Weights of a small transformer language model.
Size: 17 layers, vocabulary 4096, 9.09M parameters.
Architecture: RMSNorm before each block, rotary positions, no biases in attention or MLP, untied embeddings.
Training: a variant of Muon for these matrices, 166M tokens, 5066 steps.
MLP neurons of a small language model. Each row is named by its layer, matrix (gate and up: input weights; down: output weights) and neuron, and shows model dimensions 0-191. Each number is 500 + 25 x the weight over its row's rms, rounded and kept within 0 to 999. Numbers have three digits each. A neuron's up and down rows have the sign that makes its largest values positive.
After each neuron's rows, "fires after" lists the tokens most often just before its 100 highest values on Wikipedia text that the model never trained on. A number after a token or word is its count.

L4.gate407:522445554500526512526529498508537484497461484531498503538500514500473488514545509488501522483510544491499473467518511471494534534483500501461487543512501447500541511466497531472502457485509512475520476486510495537518498466493474506439542494494507479524513464466471528464497504490496501481527501514527539501497533486499468483487544508542471493525517492496505500518466545483532491499498518529503544488524484500474459478527520487471491479454484448519515493492531486461517512536519509471502518518483509501523531539556500457482518559525540490532485476489487521488453514542473521517
L4.up407:532463486517507526488500488534505511511435482548522530515453533503523479479485478480481513476498487500499548492441475466474466554491488537504489517512541476524514507502482520492466504495496487542480463530505509507471485491536495513455527485494494528490540513475491488472512478558501537521529512536474485516492505512522488444507508512512493510494513522477512516536521532502546472495485540504497503479531496502506491472485530502487495493465466491508484518499581474479490484495516500465506489538474522468492519499539512460535464496460449487508528517519511475452525468529562488513
L4.down407:496471551484520509473493482489525511538452485480551469472435492538523515522512536508505498476499488533476517487479493491493532519500540493498519507510492507489534484483454499508473494461513497476503535470467472484512546503511525496497513500511495541520526516481508501474556520512468517480478524522514482518497490485529499511542514535517504511554529477475532527520525525539464506486468509468432502503419507490477533474473507520486533497500496437490534461519526526477502513487484457488532482513510535494518520525529505495481473542521487453451482463487518507513468486504501491494
fires after: " the" 24, "-" 9, " E" 6, " T" 6, "A" 5, "E" 5

L3.gate4:479487491477485465497488493492549489504520522447491536524522531504490498510490465497499485482516513520520514494496515488507508494467494504519507461487504531455467525512515523474492499521469541461458469506563471461539530488458467482511510503485531507476481504466474480479532543479494486498503489472490452493475509525510468487489510496500518437437515490465511496487484550499499478557467518463510514532528519485463503524514511506526548501535503522494455510513519479514489472491486502489462559514498561511564512508511518510486495490551458493494504563540502491518521478517514501503
L3.up4:480517441469498568477489462442474521512506493513460479506519443484473504430519488494500505511485520485514518497496529468546482517511492499496491550512497437494499501482532482475513498475521499506495505501456532529492512510491500482510487470480456532478480533497531493503479469541508463521484525477531521538526446521491514468524459462517499521498506509476491509548499472536448436528521456509481496521510484476485484499539535536512481513471508520518515504486498499528469526523518487483505496479559474456484488556504484508481474490484498515477529488479511517482508488481506509496
L3.down4:515501507449468442537512473477498476457491547487519551527526507507510489469522503509488505476482504499522535522546497467518492526545496512546544504473476512494502468512481507502497550505484501492496538460464446524539518464519489544511537487510476511469523440482467482518531539513480483491534461551484478521494539475499517474525446492505522502489523512474522497516466513493483509518482467465492519523510495477485480556479479546527498505475493488493519517499473499516490503543563496515509508480505520499488498480512485509533459467528498499495516535517536502524521487481452479493
fires after: " G" 22, "g" 7, " sc" 7, " c" 6, "ig" 6, " F" 6

L7.gate366:484558515507485519494541498508491520446510452495536505523480513521534546511479473490497533481521494482522479525495480538486457499475520475490470509525470526507501509507481472495495521505490480518511536520532494463496473496556512525537491516542515488506556484531498538455504528534467466479472475491547486459507467485486447526475468456467536529496522491495484511522468536530487478485487477522495498532456509530518521522470475452491468475510497512533501486479477544503505528495540517483519437499498538495519498515535525478504478536501512462509501506487488485475475544524522506510
L7.up366:519523500465499486509492477496542539448512509498479541484525529501484493495522499507537538498492472529521508473479492480485455521511521503534513481490465530475521476497493464483474515525482503457538525518545502523496504509519498510533460511554463455502498489509489559464497538497505504458460464472511501461474562505501509518479497492523503516535525529537533490475505523478494479503522517515477458533524489487498522528479507427468500501497527528476492474435493502486493496546500489482529494511471466505485499537520524456447478489457516503543516507473491491482492534536530494510
L7.down366:529527496479488539539522488479518478484541465494532525510512477507493478513458495491499542519494452476463448515507482506471491517501495496521532478518527526518472511554489503513460512532536507493458492544518485519466443488570510534514483480464497507499527499475485486508474499531547511494481567492495475502481537472483499500478450535455482486465506477527489499489494563517502481504476504507493449501511518489515515480487501463488515506523482493537528498468475471507439497512518521454488487527467542490529504525528529490506524472486495519482517496492490494530439498487468478507
fires after: "\n" 63, " a" 11

L10.gate12:489519514547455493527449465481515494500537507498494514460492477532549505515498489504519510502468524526525505534462513449503470491481472523501449477477465503484527471521438498469486473486481523548495494515489551515491523507496492488459531509481501504525521521486493499515508500515536466508508511504510430502468453478522493500500473513457508508475435495509513496492493463528491444540476484491505519520456515492499510461477482481478547507499450453530530521461493517505546502537488477486498461506510499501502510518515510474506535507520489442504471471525526529479534507463491517497
L10.up12:544489490554503525488471504521521491509533509513466469510483482481506521468530479530539527517509479486500506532465526506510551538497507488502476480519522467501518497517491538479522522493468501498480534540512502496519531504471484508513550482509491498513559492488495488513553503531481465533476514535497529522481465480535499542463514490499489450475532503466500428522519498524513468498489522497523497516510555520504528525500521483538543508484494496517519537527492516490496529525497469478515468473571509479505538520507462449478540534546499526532469498523499496496486502495541540518
L10.down12:512465438511502547499510500507503506538499471481480553492504452476516461517478482482465458476490461498487516524528492486526506496516515511525537481532443507520490490471520501511502489502501511500504523472470475533503533535534488520516463497480489466470498523460470483519482517514485493494470495515465540478495491494528528502493480524449521505508481527486484462510528476439523482529534487504495492517510482483498447525502443478519511512570499472502504487533507519542513535485541510547474477431485481523513511481498499545487503498501485548476480469526527489504509538527456509519
fires after: "\n" 34, " 3" 12, " 4" 4, "un" 4

L7.gate121:526475493526447496488549483480495510503551517463495511528483539502493499515496496555517501503496498531460504510491532486474487451438543537510503487532465499480479493495479534479494502499454461538505498471529502517501448498517542508506539519465496543449516467479501533543503516491532486489475477495519510495491497484488499511526534506492491534465516471496541508509537496504502444501525495494503513543477491493516507524466497528487476465485524479550467505510522511524533533490500543447469525489507457488494495461448508526518484447539540512517516521486504510517472480478496465511
L7.up121:555438540469479483516453455499497459522474515487496491490479493470468544487483503492484513573514502510484516504511456540502463471487500491520509469527545483536527472511542503498551501465521528506482558541470533489513486528506504521518491505513531493454487487495485513505519526477555528519493472506505495506482536515469510473538507487514521485483509487527521508537513499479513497505510481491501493506500539503563474473518483497523466507490498498514511519511507518545531536491570481493500464492512471512530491466450516508513499519522551499468482523534539478484500460475500510481
L7.down121:523490494539494502530544497496448513532519565525522554522494500560511521490511476533498477474476524503518483483505463482519491491492485492478529461480530482479490491442455494506485513469500470501476493523475488546519525509501492496487503509492539500491473478491513467517463497469471481509485504530557502478555501537517507510491511534476570501532476514484440503497480512514485531458478509473494488531462498484509504467487518523451462483511514508495510496520528489534483535503480501443467485499536485521502541472528492509488526465524507504480476528483476543453516487535508533504
fires after: " d" 15, " D" 12, " g" 12, " f" 10, " bro" 7, " G" 5

L7.gate219:491479519554475445466501504524517529492522464521482494544496542502492508520438513487464486468522526515554526522552508501488506529523532513497493552498496488493517485502470520504435540499502541484453522502488471516495500532507484473512510444501478526494515492523503531511479472477490469505512503546460485471512514483524484467510558483493495513495506477511478483459533492505503499506501499490520475490484486501520529518468501519512506482567487485555528495497523486473527479483509516515466529500493484528504529449472476521503507507493536549501534447469477528504463518463504545479
L7.up219:471485496491510523507591514505493482463494500512460460511517549541509517497505513519526536484434480489495496554500496553456524494510537500512457522471525485501483464469478489498472486489476528514487496475478468525477486452498505499504525511481494447462522501527512518472526525521500458503535505516476529552473522484516498460500487488499484486526449492539518491505517539508491456476478498508509474456484498512488492495507487490489459512472495469534504503521512500510507497522537529516496485527525483424494478551514501470466516473481517496522506493498511477451455505502475472524
L7.down219:508490498484495467490466537505493509540505550494497504528515491514500507553512471498534504522518500500430501481512500495467512461492491452507486513494484510475498485503490497520511481491503457438478498478502502471518529468529529531506540493541565460501506461493486500468535520478514503473518526491535491528471528531507474515496491526532475477508527494541506507507517508503488485502486482468472479485531521485561483490505484480470481466514501464537535530490526496482523471538490522462508474531552515441468460500483446474499509483547577505497495497530514505485529489471478505469
fires after: " |" 19, "-" 10, " a" 7, "–" 7, " his" 5, ";" 4

L6.gate337:533526499449526484468540476528470481477492495500460498517491486453523466508466466528533490468518471490471509546454499490459498512513492477476498509508518510504530554482532512476546500520584517520520498523510488459523468473495528542466443475508504530513530501494497528515508507518518522475535498505506481516499513508484500527502524467502500447513516535520497490490514503516509447538484507488464489530508534507478520478486520471504508493486489497519524509512471469469475501481519488467531506458482506531502476465502556530541530524522506504469510453454489543510482474483466488531
L6.up337:499537533475443489539518501526499456492472501510466498524531469529491499445488506505525441490502488473483551543469505508474507503509512519466524506448491565492552512468511493525494472488479516487518517532484500510508526518491519498488513494516515492483508494501455537551538513514512550476500526487489524528509515489499547537536448517493511493471508509515503511486486521496501471520504477478487468535538510492521484495518472443488473511520478514509502516533467495498508516488532496518562548461480490526506434509510511497492508450508490477547530501524510466486524448529490506495
L6.down337:498540482489523523558495495549517488422472509465468511510535495507505521535514455504470491458521431509492488506512479509472530465503529499520540502510527487541503510482500523485501527502510535489505507523505488443512522501503522524490500486499523507475494466498506518519516506524471522495536512542539503482494517480506511503506516490512486467497505517477511510500487574502475497529520514495504472502512493488494500547459502484525505546498503502522527483428484478438476544490529505470502531453475515496498491528450549524464487497487512462492472505502510514445454535483475502540
fires after: "\n" 32, " prov" 11, " respons" 6, "um" 4, " Sup" 4

L7.gate13:488500551534479451494477490502471466501484481493482477487446530477516498472442525493509492453534488520498500475482478488446529495444502526487484457474469513501520502458507493471544483456507507490504475477513519509515498511505517511462512543518482501470539517516489488492488532493507526444521502574490525483504534522469527487486507483521536508489496550506502495537505491483509483485499483465501496469544461521482491486471514482491484456521473502473507514517515480532533482556507486499537510502520527498536521513474454494435517495503495486490489507504529520471427529488492475526
L7.up13:504468537480480484472510499539467454528518513536496503489469479521527493525507512530490501460492482498496499526533487498480472489499527500477537481515530471449524497476510541482477496468495463485500503550567529533482484442499483490510538490529529441495513470512513504502521515511487557506515495562486486480482503539484485477490502510521532465532519491508458502538506534506461482509520543498531499522509497525490537520470482483476466489483531471536490503495470507557542504543539469525520467472481533490495561519522499490502514501472489493518511483503509456488460492510503484539
L7.down13:491477440519481484498489489524505539542510541483476489538477501472502453539512495530563483516545452515515518533513501483519517477472519509478506546489465500469499474485488490412502531519509492517470516487495495507489506523528499465486500453502543490492501492490523517465524456507494460470451493509513435518516534486465475528496462482492533498479467529487476474513481510514508462510489470498494480508481535548507474503474487502486496515525524477459461515507502491504493524513528505472477502500501497537527510566527476510504471503493485552463479472520469516489499501475484545504
fires after: " " 34, " sh" 7, " mi" 6, "-" 6

L6.gate213:508442518511479507485447484472512461505451495509488510537523491493476506479491492507554515465486506525497517525515515507515536514528458473473476477480481489499523477526475476465496496475486518500486536490454491520530532509489490470519525497515471488522540465523525510437497553505455472497531510486539554473551496479471503453471508493477519464492536488504498495504469496499481447496511512532442469491500486514495551475464522497510520478510520487519558533493547518441489516514504502505488524528478487503505512490507494476496463486496477504479488500464573527488505501528509501475
L6.up213:528484508466527469484459471496506512464457492530542494517531491500496472476533458494508481481506493538490532481500453481533508523525514476500510506486475518469495508492500426486476521504477498492505547535501516485457488503506504495521505536530520520516499519513490483477528502447480449489496522490517520483517499499490514440491535552515494482515532549494495477493495457492541515489489529533508497525503526517487527454490482514472527465536515484468500531526499464496518471464471460493450504509541498549479518452504529476480498528528560442504520531476494530501517538505521502492
L6.down213:507503537495493514496503454499492500482500458502524526498503538524520501479497482472523468487489540527518526527487523505505483488493494492469483498467470523519492516519440544524489510508493510483502563507488482515511467483531488518521444468549481498500558526482486531485496462505518487528527499534508530494516530494470524521440529499490489456554461481521517472494469500488445488511516475460503479535527510450460484487489489530490535507499472522469525492505490477553494524452517483486515510479509490480520519453496456517475488510504504550491523516493498451529441503466542477504
fires after: "." 46, " b" 14, "\n" 7, "," 5

L8.gate435:512460538505527535484544523462466471480494530458505453487489512473490500471465556491487460534468469539508489489511489492507525464515510546440511497504511486517480521521472492534511474496500476483495482506507492533475516517498475467489486529478489541479552504506458518490491510519522490470497506542492471476515457498519517492537512465492546517498524510491561513495480490492533503470503477483508488506529481532478454523505520495497517455545486506541495490485532542496493502544486516477495457467540452507510478459506553533498560476488478484471499500499510489489526509539504510532
L8.up435:503473517513515546472515482523495504477489532481478490511510457504508480497489470471470530488541464482506496504472539502515496501528474506468461479489512517511497514481438516506492499492520471524488477501474503525503485522473533529527458485543507489499492523480519491508532541499534517509475551557549522541506508515492519485512495466505470509459514510493526518465492496496525510482531477540526502502471542517467496495509487522475516461485530457498461537510553499510484532473537514533468536497539554474515463511489510492509494459550499520462480545501465494472550528518534489552
L8.down435:503534511563482454503490479489499484471551518464478471558483478501471480495496507515515465467493475510487516467484493558541473493482469480508478464476550538468485554535512474502548470476506477525475525519479509486532489523520535557502469513516495501466474524490504478471504474496464511457482489523470511485491509494528502500504480461504507506526552462491490518504508537484495456509489528484489523485484507562511466483484500532499513509497505514468464443477482461528445512509520537521513517461508480520485505534471480501525494524539518503506502484474539482496500507478527512501
fires after: " d" 24, " D" 11, "d" 10, " m" 4, " th" 4

L3.gate198:517515503458510501536539479486487489468514503546490492515508527510485487509492510489471541492478509528496535505521528461517480507458486514440485476507481484477521512516485522508508498499477497506520501493476545485445522514487555476471506503513466499520576501477514530486499513523532509480546534480505481448506512527483506452478539435479553500501516505512487505500502543523516551531519491530497497534486482542534494547478535487517492482501532477532493544496493485531530449505493470487548486522504474487562488482496483476485515484486507540472514552513515507531498511512497535477
L3.up198:510539495477506498507510512473449518476494456495506520525548558502462569503543523512515458481497465489491490507517501456483508506519515491458503481454509550488523512513521472515441518467464545537511491499469529520529521473516495529504508514458483465528508458477512482504548488486486509512500473485524498528533529472501532531495493468472493531500546496493474522477537531467510501483512480539497488508534505536474490496492501510482541486511502478522464535500496490478435454491488469519487479502506451444496503524510494515498510497499494512486496504532495516507547504483445461481
L3.down198:509498504544510490514523425444493513494495474567468518480486512518491518559479463481495492486480497477507486495495500524529517499511534555515482543530493507497529486480519532501494512517488512483495513483515531542538556493462470505468476511508518511472570502497477480489474493558494536464488462503515519491536488525473494465511504522490486547554499496499507537476485521506507497502468488516498490458511476504541542491462508529488463498481423478504489508486515498490516485482499479509526511512489513529498478513506498459455480508478498550494532466487515494469462518450481500504
fires after: "-" 23, " (" 12, " \"" 12, " re" 9, " un" 6, "W" 5

L13.gate294:484523493483488517526504524488519447502526526508499504478547494508484507505483473528503509541573492562515490494505507498497507464527540474476525472477497481492494522507495457501510499523506500492525475542539482471479531497487510501443471524483539504491467516507549477469477503538489517530539515487518508494486530470484540536526464530517458567497468456502431516487487501529460534498508477473527510477495524467493482465497489507457481544470491506510532500505501483535502512512463552528528473492491555503519503503528469501498491502508496451518514520536512478510522504479486479530
L13.up294:455432533500536481518483516510458495437523518487513496499505509478507465465472547517540547505465514475502487516493491506463538433536493508443521518491524452468500516502468480479552499523482444487486509470494515517491499476494515450484501488479458486523529504495527527473524523499483473504509485565503516506432515477517480494471479554482477496520484515509477501490498508530507520507491481442484487498523476490486477541483526499485492513515519515529481527527504485495510450499503519529462514479476524479510506522476473528503475488543498483514458519502497502488474524490493467508
L13.down294:520514524492529478472503496504478479575492503483473496496487514495522484491491476506478532496477533492468530453470498481529494513503523522500507515544505554494524468483510530498507506503555487471450532482488471521498470495453515515524477481527501485527510527451526503480517513504518499469500495503501537509525530490544522523491485460519452496493557486463482496465507511434550513540494472503496502479514490476487509513511513459492465492518497490519453497485480462514565451495536476466499467490471471489461480504517541494461488494446504494512491498466488484554480485516467478478
fires after: " was" 23, " It" 23, " is" 15

L13.gate44:507547505473492548519476537483541451493512471519475530496491523472523523513504512443513482523532519526466461537528506478503511472461502511497505481483507510484475455482505511446502498491562495522529525497518497529442529474501466511463534491490466467479508496503483467485528497557452539497555492534528492518499514512492508488500528522497540527508464472487519486470488489496504473491512519489479488501497504512512484519452456484467509489557535485538496495535515541478481495495482518485496496504507475541538505476502492471480548471500495461466516460498516513513521527478456537487
L13.up44:547559526501495536515461545492491500506510501526477474501516516511487479540506486526511481495492510518523479516519494461487507471518524512494508509491498529493473498528540492487511513462505502536501525559495571480510546486496478493470526476476529517529487530504465487454465518524460463500509461519509476493440514497482496468487500502482517544500438500494480484504483493450482481476509526473474513515536526532518494500468469492473497520518456453510524524534499512500516545494484495536502485520527520473524517491475512535504522505521477447478476505478522497480501512509491579438
L13.down44:489487504496563487481546494518489473498520490495544502551521492530533502548480470563498531495494533510485549484521492495518504502513497517511483487526487498522476457527482474491486517472473540466449521550506538536467511537523472492546531496536490497546492502526476516493477498508489520555472526512506460487534506469485475491513521466518497495495496464505522481535467476491532556489529457493488460532536450502509470545478483480495479520478513485478535521506516528507501500491514482479520494491502490468490493491493467479480531541449486487547482499486474498478515464481470501469
fires after: "\n" 43, "." 11, " (" 9, "==" 7

L6.gate248:516470489520506495555495498557495513497464500482503521509488495538492487536445483488495480489526498476513510536512514513548498458469491539457464514457478501467524525517493543480491515453500507499480509492468549499487477460498512525525525540492492552530509487468533460483462508529439476496502508532507456519492500431534515514488498459538479472515529515471454496562505538523494492491502478487497484519496519515528480474503438473494500513533465489485468483489504475492483482490506488494523471511523472521517540507490488521500454472474520535478494484517515461513500517478472515492
L6.up248:512473500543478455493493511491475547510501502556470501506500478537559512476510484473490523491504481511504448487516523516513524501503440479458470499536516438479495496499508499466501440480475555506503542486486485486510486487482533499498510476507457476508556507516472507486505500511443488514555521505532511468485517511486445488511484487542523509519490507462531492563515464495505472502493492491523466456490447510511478464528515473487483447498518479513523537502508460498525506443500476523502494483504501475491490543493524497490514506468480478487496529518471481522494526510459479517
L6.down248:505466491500497495511507519523517462502463510509458477518508493509533448512492557469514507484558478497495503500530506490520514522477526492461478517523508507541520469495469579535458505477490494516449500485538488504479501489455550556518549460453511518489486473434503498484480457501480503493511520486505455530484478493501508519516508510525524531500525497567462503557536483509535515512489511459479501524518482502542494495504546528468523504510497497475470502497539508518528495504487484504490466527512466479516473516474510506476523510474480542502490499498473499473492491554485493484
fires after: " " 19, " m" 12, " M" 12, "-" 8, "h" 7, "in" 6

L3.gate370:476516518523487517504507491478478448462513505545497472539477534461494472499488493540487515474472476511502490512488518480511483493487462470457491508458487536444487515519474466456498536530509450481500483498502487490487522467464518499501483531451466533494451510451492460482495492493484498478518441499520489523492485505481488483492488462506492498483519485529537546506497444485509531494467495496517523476481487516490497502478564489483489469462489532498491533503525510470536509474500531489550497484558489465514500496511537497525536485479527512499570531502488515520548542505523517498
L3.up370:470513525512510502532490517485499439482498523507482505511450513461527455549518525489461503482519447482486496462483509509530534506485473481514540495528539533486509537487502503465558513565497494495502494481492482507507510480480496540512458513537485508449487455491461462484473475528499484442491507497506548523468512488505487460479521480506473480509474492561513518493489479453500503477506473491534523495465513475444496496520543472487493495509457510472513461494528477458504487521517514504525499472525543507515545500519519489509499492518550507513529488493454515482482472512523476506
L3.down370:516518496477494486509487489526485477526557489474523539470526472509480477525495519525523487462510489518489483475442531505509503500500502507551533493471483519482522475501508469511536557478505467478508493506487537520446496495547585501525514487508509478513488462498479502532546484553463479453498516486454485535470510499550521466481505506522474471479509474517481506507485533500461496508474500501489486482548512514494525525464516521495499513530490506491522532492529501519534491509479519503546495464520502482486560515517502512538524516507525541495479481520432466539508534515519516510
fires after: " m" 13, " t" 12, "T" 9, " M" 8, " d" 5, "Q" 4

L3.gate215:487511510426544500516523502510496497483532482547467513545495502475492509449502524484494483494501459502493499554503545522512493477494493525492456469524511457478484492486484492478487522524515457483488513499483511472454501498520475507495511474477460503493492507476528536516503521509509509476512517490488469450515508466474509514519500456510435482504500489529494528495490557507480541556506482496479477433499513510496514512465548479454521464526503458525475444476511481454508527510510494481491495498558484472548468514497463477492506487442511507488498512503503536482496550482506512492
L3.up215:517522487482495526504562520507484538500459470486497474529507533516547484496466506504475485517484471499527479554494497477507507508503455513494522493475480524503502490522511505508502506490553493516495477473482467479463516500483520455491497528511544483593486527504572482482488498507529518470533490497507487494485506477493526498483575547489528524475522487466479522477526499507482509461507528491538564503509503476494545516477523489521478468514518475499529504496526515494471487511485490505514533533477483488541519532484523535527525481525547448501479512493502494437470517486504520478
L3.down215:537453495521457465461494535505482475498513520489453512521492509520509503539493516469524456455507495478533493523500491444483517491504498520500473495477536523485500446522545508528486477502516508539526501476474534513499536520488535544509477479465520475462509437523486546492540510477509518501523498481526516495497514538505472482507510474521519476483520551501524548491483480478568458486496498489524535464529504544512502524521505508526486529521543491507519499522509508503501492520503517534498557510521462502553509513465531505506521492534494517512532525487492539453487532470489526489
fires after: "." 20, " (" 10, "The" 9, " \"" 8, " an" 5, " at" 4

L11.gate376:533491519498500488495512562448455486501476563520474484495569512502482487516496522521502514476518524485476501493505512516511468470485520478489500488481487552486487501466532507507492524512492507502496545506500467502474533496499464544553534512475495448497513510474505532503494505520477535481546502484472542533482493521484488543490449519529522532523482459468520511491476476493469481522483492462486478488526497471525548520485527477491450484579489452518507496507515560492508510494516486493498494507507503489470471464545506490517438466491531521498499483500516525504534494485468521504
L11.up376:453493486496534488522518528517487516454477473541502495537510545495507514480512466536495501468477487531508474524479500513526463421527506500492487518489506521520534485477453517496509488485527545537507528521511528517524513466486500493530549498484491473446475487453501520492482498527505493509514534529527508530515545534530500556523527521514488495497462513525499509485464485509525468491513506475493522490519527539517515554476516506477486451503520485525489504521495540534531495519498522470519514528485498484477506460499490512484468451502542513510588507490545516489512492492463521469
L11.down376:540544479496539488438499491494526496462523526455541483531482516489498497518498495504517505479519487490501497464527472480460563538507511505543480497479529514528493463514536517529452506487503508460468487480508492508485473505490438490515511528538467530514514479493456496477504467530494509528536481499482485495524537509532466523483509486532516545566481509460465490469505485505505501533489496521474516463534460513453490510502495521517472523503497527488522478496518514498482499542511543539478533463551463506531468535488514473490452505475525497489494501501521517468497546517518487499
fires after: "\n" 30, " (" 13, "==" 10, " re" 6

L4.gate492:473517489498532477462497536531469521519488468444459546519509486529471478477515526531549483517523491539523499470477474502509497515485513504492501495502513476528516498501481516485486505503487488503527522566516496494509489535481475507508465491514491528484484495479487510488555506550477582468461528497550495492447492510488573497460485492512505509503541540549505494473503502497479483522458501534466486467495473505486495489495517453491517485504510508495512506441488504480516484474505497459470526510523465457543511484504510516530496478466488486492476476550501498460558478489478486483
L4.up492:498541515465548472489532491493488505509493506516506493495499454487482559524482450473513527436490492502516506507489517455485470461466510507458474516516491496464477496539503475525512500500528503482526528484505520503527500524497518476524539490528477542502480495467505540469489479555495537504501507476508513490483527511466505484537498541484503514506481488510455483497472537536476521497519504530455506506474459485504487548486488446479534473489522466497521482457495488534472462484517493460507549496488467521495506520495476508514491536519510441495531503537547444470495477535479482461
L4.down492:499494479491474520529495460543500489473523472496505496510517503475485536458465473489474511491493508503477499525463491468478479466512497513456525543506485529473494492548483531509486489541482529531504462494519486488490520528462554516483496482497529501525511478508463521466485511495569497531523562545540504467541530472512481534491549547492497495535481469482494536506520497524491497496540468459517473510464498485515531542478484495470511524529502465494475492474497532499482511465513518499519520503532525519493530533514550487506463499496527505506469519553484500529447547486479475511
fires after: "\n" 98

L6.gate42:495502479483490529473518492471502498487499472507491496508489531508545512490510522516500530481531502495488501486520485535509488505479514473492498503544492483490458511494487524511512485507527465448501468536514499476511488463519509477474544498464511525453549504483436501479511468527484523488473517503547563498533487495483487502501506527480536464514523511455508516544521551510462524547512513517480502512502459530506473477525475498473532491523487492470470457519527512523516540504470497499489486448502468471478492510496496481464500515476478572507547465498490457498525511424479445476
L6.up42:510480487472504512486504508503480481444548510471513501471439498559496483544483523479482500488470514525532483552526463527446508446452511464488500442490514451502506485524495498524505488475543471460500491503518470469467550495524486496517520505486488457476481495480477526479518552507530541498495469508533490497495514503457498507501509521506484503471498505520493485514472490513467525546503560495443534523499516471470515472490450519479505482532493476519471485529442470499494460486489509476495491530509496493498506509520524487484540505495486530516478522526524494455509468484501477506
L6.down42:505529504450551537516465479481487529482468506502532506494529483477534499497515518528505484500492533505479510482508505501514521554513482473485480510515501514484459510482521470457505519531523444505483484516507514534513511481504519463486535490483519508495500519486507501491499494473477524478501500531494494515503513457484483466520494546476553435481484488468529505571530500577492511494512523504522465479545488516538502479504493496514509494539494521537490481421517526536471552455534469529497500479494514488545481474473465501509493476471464524538491495476511461499459490493524491511
fires after: "\n" 41, " Miss" 9, "," 7, " which" 4

L6.gate314:519512491522470530516503486480498508523505481500488493516481519488470475446509525484511513488530479538549484472510458470503506535497475483498522449490455513489523517538503507477487513505535513528503528503475510497524505505525518518458517499472448525503504495552489509505500499497482521504496482524494461455472497435527512502470507526504475466500515413504531524493479477516543469482522468555556503458522486537464488459504485518534538561515476537519497479502535499533520536498467507468487484513512448496494523459465485484529495486525528477480495531505498498497511498483526468481
L6.up314:494511483497525511465544487529462482495519563497505536428483499522509498472543454466471505485479515500492456494513482503489453476463464496454556479493453454430496504462495490476485485489513443469491474446486463522494515484494562506511484511474488541494487480475457496527498483540509499487488504510529467510509532475447513500525487518497487468480532528521526483485493538513496510471542484500524489480501449498508487473509527492491495490509486499494490547492501490504502474517480505488489544495469500513513482437509515529490501530482532504473490485494512488500500525478478458477
L6.down314:517521534523512472498500529513513508491492495478499505478506495494485491427489553468491495429529452497518522459451493486460493521473491537541503476455524469522524538483533519461503483474514469484484522508516512524505500479501536495515493527534524512511519480437487516495524527502492533519539495470510463564530446481508512474520499500499506493510494493497504523518496539477460456499485464480524508463468486492449515498510508504498508527499508533494487480464479467529514516488482528506514541452493482514490482507482518468509487505508564468502484448489454479507478543501464510496
fires after: " m" 20, " M" 11, " c" 7, " Col" 6, "M" 6

L6.gate244:533475503446508533470528498549503466522483520558497523488514477477490497508528508490519512484521501494507471498480514504490414470495499491524522507508510444539512487500515488540459522538505443498523490470530539471490548516494538501496493494487474447508487542525474526514515486481474529520511488438523497472445526510487475506474494478501511500505516489479500496460474506551523468490463451494464525462495534500499476495485494508482491490516488511533473518514476537499469525503511526488471516517507504518455533493510495463534520488506485506465431457478507488520501482525485503528
L6.up244:526499467498488526518480509567509498488478508517508497499514501520535501501470514501480530475505477507558489457499506530535479463537479453505521480505519481465486509541505511478480509466471516478482513494471544478553558517498510560486504549476462520498468492523477505497487514481495511503495477509486485502471527483523461520453449515511479513526461504511497518509453524518516572504488541462480526499512503529527499512503495512446519475498523467513503544516520464470472516472488515494484518510471480522491519458532528493495520474496481511515444510520463492536528492455474537490
L6.down244:495479517538471473490511481491509452483492480547467493503467483487476513499450489544449549488539467489508482495508491458523504480535532494499466546520502527520522507483514504510499537505525498488524533543464495492499479471525524498436460517485502541492499466449485486537478514497487469498491508506486553484521489446546490484475516517536449514521510511479521479530513502529469448517509458524517511485487515494462487506484493482486495517493506473503524494505522516482501516516516497516536506551506478468449501489511502507500493552545535501480511506559450512510447499514463506502
fires after: " m" 23, "al" 12, " S" 6, " was" 6, "l" 5, "ra" 4

L3.gate45:526502506511468482479492444488503519499479531506496509489483489507553487519450505465496507494493472495496500482487496473487457540449492499508496476503509490492503522517486488492527495525460535532549446521483511506456529471499477476514478434501475521489513508449530519516500485511513457530502460491533535541495478481486505524453517556493476517534502505480486515521502467527478500541514563490510542495504528507493532527500450486475493477489450530495503502512485502462510523533473479493486486520515483490500522469518504524470516447487526493559492477535500462475492458503554510456
L3.up45:493487532483487473506502471482548501512527495502503491491502482537520516523490490463543525479476489504503475490508494477416482508471494517524464471508508521515490475487545515503505456485482540508482466534524514501467515500496501496510470530502506541529520475472483506493516533531535469505514500507492473517477493500485503519487482535491495474590546507475512521503468465502494552481532540487480521510503491487515566541511517493505521512494471522521513486498504455445515520530436466534511511508535538496502501508504528546511471424506533533520513492497516487477493473519496495455
L3.down45:501491523464535490486512447510515515496478466468462476533531497504545517481494510485442509484474513525486549516501500501488519480497515501513475501474489504520463522491505492531476535535509506492464506512555464542497462515571473506491492509530468437472511469542498475565470474505514541502459468472491529471481514444469471507548538496445478496495477499473527491459493498508482495508463521491464528487518496484501501513479517492487492477488531518532491500490537506525464507501490453531472503522484541551511509495511507501516491534474488492530478511491524531503477540517481507496
fires after: "he" 13, "ient" 9, " I" 9, "pe" 8, " he" 7, " He" 6